config.yaml
n_layer: 8
d_model: 896
n_head: 7
n_kv_head: 7
head_dim: 128
d_mlp: 2368
vocab_size: 32000
activation: "swiglu"
norm: "layernorm"
norm_place: "pre"
norm_eps: 1e-05
positions: "rope"
rope_base: 10000.0
rope_fraction: 1.0
qk_norm: false
attn_scale: 0.0884
bias: "none"
tie_embeddings: false
parallel_block: false
extras: ["capped logits"]
init: "normal"
init_std_qkv: 0.0208
init_std_o: 0.0
init_std_up: 0.0208
init_std_down: 0.0
optimizer: "adamw"
lr: 0.000395
beta1: 0.9
beta2: 0.98
weight_decay: 0.0
lr_head: 0.0049
grad_clip: 1.0
warmup_steps: 493
schedule: "wsd"
decay_fraction: 0.919
decay_shape: "linear"
final_lr_fraction: 0.0
batch_tokens: 131072
seq_len: 512
doc_mask: true
train_tokens: 1494000000
steps: 11399
dataset: "wikipedia_en"
MLP neurons of a small language model. Each row is named by its layer, matrix (down: output weights) and neuron, and shows model dimensions 704-831. Each number is 500 + 25 x the weight over its row's rms, rounded and kept within 0 to 999. Numbers have three digits each. A neuron's up and down rows have the sign that makes its largest values positive.
After each neuron's rows, "raises" lists the tokens whose logits its output raises most directly, leaving later layers aside.

L2.down1723:520457548512480512511460476451507449526500471487510490540500536543474493473508514480476499469453519484472508501479513507494501537480468503524509491499484507445498442494509515548520516514504507487506514503555524474524505517495488497484494505492502514519523510452543497501507551474464496523505505473482486514515521525479547474551537539502431466502553561497488500488522513496480532523493
raises: "em", "lic", "cy", "ed", "il"

L2.down541:512493551491543498506486529477505504534514445515513472497505494454503503519514443550483531481516498487500479522573511531507546485551462478550511505525493464477505503523498514536485524486477516521476517506508524521512493452479485517510464487490502515518491497500469518511499498532530505498496495506443489500555534542498518594494494514501480504517513523489512494512476539483493512515484
raises: "ed", "ija", "ia", "est", "is"

L2.down940:475553518478539470523503524477509508496511510523529479537528481455517524471463531453527475537502536523518440522497521502486506493527491478496494517509479513503488496455514495547492509441478504498490509492533505524509497530470498465511480490504492559474482490494498506517480460488501485482509456509513470492514509457454476533511458499507456479529477481506475503434529493453478511502467
raises: "ty", "ell", "amine", "est", "er"

L2.down1020:496520515491493533499522484521492531464490555482477489458497507475504547536471500504516518517513456527556482499494472494506502506482468461500505551570521488525461510497513465534480470459491522527473490515468470496512499546475501511515484485507516500492482531494522507489496517471497496519539513508461480497537479485480484459518485541501502558535452506501478524490546465478497530514522
raises: "rs", "eu", "men", "ically", "ical"

L2.down1911:516491482500455487499503505487543464523472466520486475471461477520478449489504505515494543488487505493497511524539499507466491506490522573498517513491497482491451517485537461487512484477524523489507507480497506477531507520494482551497506502535509501547533510455518477492506536508459499532569494513507473468458479487461499492517535528540494526477472500511465479460505526520532545479498
raises: "00", "ance", "ries", "ges", "tes"

L2.down1220:519503516489495462497551487477524509503462478461467514545491543454459476516546482425513504469512500520510450480448490532482529546506507482459489465501504501486469529493505510500470512470533539524495513504445468493484498487511508493464478503485486517502514486484492507488470448531511498452519484483477515497486508561528523491511487489524492477486510518510504475506512467539454513476541
raises: "had", "man", "men", "bald", "ed"

L2.down2259:512486495477522497495500537475512522468524496487486478458538478512536536466502514505500454483514507500460471505480485508506507507498543543495468479503507521525524488487470482495532577446456469527488495512472474488518490510503534525454478514471558505553485469520506479499502500508493511520528492481516495473496497531505503516533498456511490470489442506515468512488495515488539554524499
raises: "ivity", "dog", "ive", "tic", "es"

L2.down459:512507505502493542480494513503505514490514546505496501467508514490499454479523488553516473507482503489461528505466502521479514525513494509476554449535481549544512526495544488464499506499465502499520502466556500508493483546520514516521493479530488492537523485481484497494528470516503513487535506523470470492499460509537513509506535463523506533544485496497561470485487442481520492497511
raises: "ta", "tha", "di", "so", "rid"

L2.down605:531529521548512529481516486521514458530499514504538494504529516525478508446495488491531488489473478447522532499653524479524520524494495456507480521512503479460510539514535524509476481509485504506548539511539520504466537490533459471538509491544486503465511472521498495491517453460461501460542524495486513496487514517486521487497517492474504478503521491453469501533568497501485497500509
raises: " been", " received", " no", " already", " also"

L2.down1242:487492519526481511478483515547493534496479469495516509526472508520500509498500464550499495469505484482550538480485527521454533536492521499469520488513479494517489494539518469508477472484532499486447476524537486553526518501482564536505493511522522502519523466491537460479508523526496510425535461487519507526515499461473497500500448495493505465552483515498490489502525493499492475514540
raises: "ock", "ck", "bar", "toria", "ku"

L2.down890:495529498504530514479480486548494476516486526489468482500532499514496509511469557530523496457485498519519501514477504529486468498483526483488467467517485516538539485513461469525506499456443492522513553466520511498509503479528503441522516507524497563531538524560508517504550485484524495478481466496536503475470469532543495503509479519516516471506551497470540470528503507537487545527457
raises: "ary", "onic", "ator", "il", "ber"

L2.down934:472508479515526528515529505459514524489542488503530486485483506511495532472497494504495514492480526476470534528406517510496507467502495505492512542551489497499505487483525510508490499471467474501512497494509495495480447485471514504505521499494468477532491486547463522530506498473498510478476507478489544505522464498490494526458483510496495492499483467479498531565502505498522524534487
raises: "ery", "able", "ive", "Professional", "ing"

L2.down27:504497546552517530461527497463505461461474490484478541535530511524483524563469480464484531501509515536506523517552478523485495510507454511460501522508495484508514545520509492467497531523485460473475500498490552451521481494476495503519488482526500510529525503496487526503518494469538474499482507490511527468548514466485527507489501518511471506522523514482485468502528505512453522520465
raises: "ut", "ress", "ical", "rs", "udi"

L2.down2010:461470513512460496501477515517486497510554478517540495488477497523492516515470445504512481461516517517488509477492499478483485487521473525477493492499457496524496543505494534487533477512466517495479485493471490513460494509508464469482484549474474508477466511518478493498508525502498432504521505529481536504497502481543545530500527513508494482508521503516467485478535504495501498510505
raises: " process", "ere", "ym", "ene", "ici"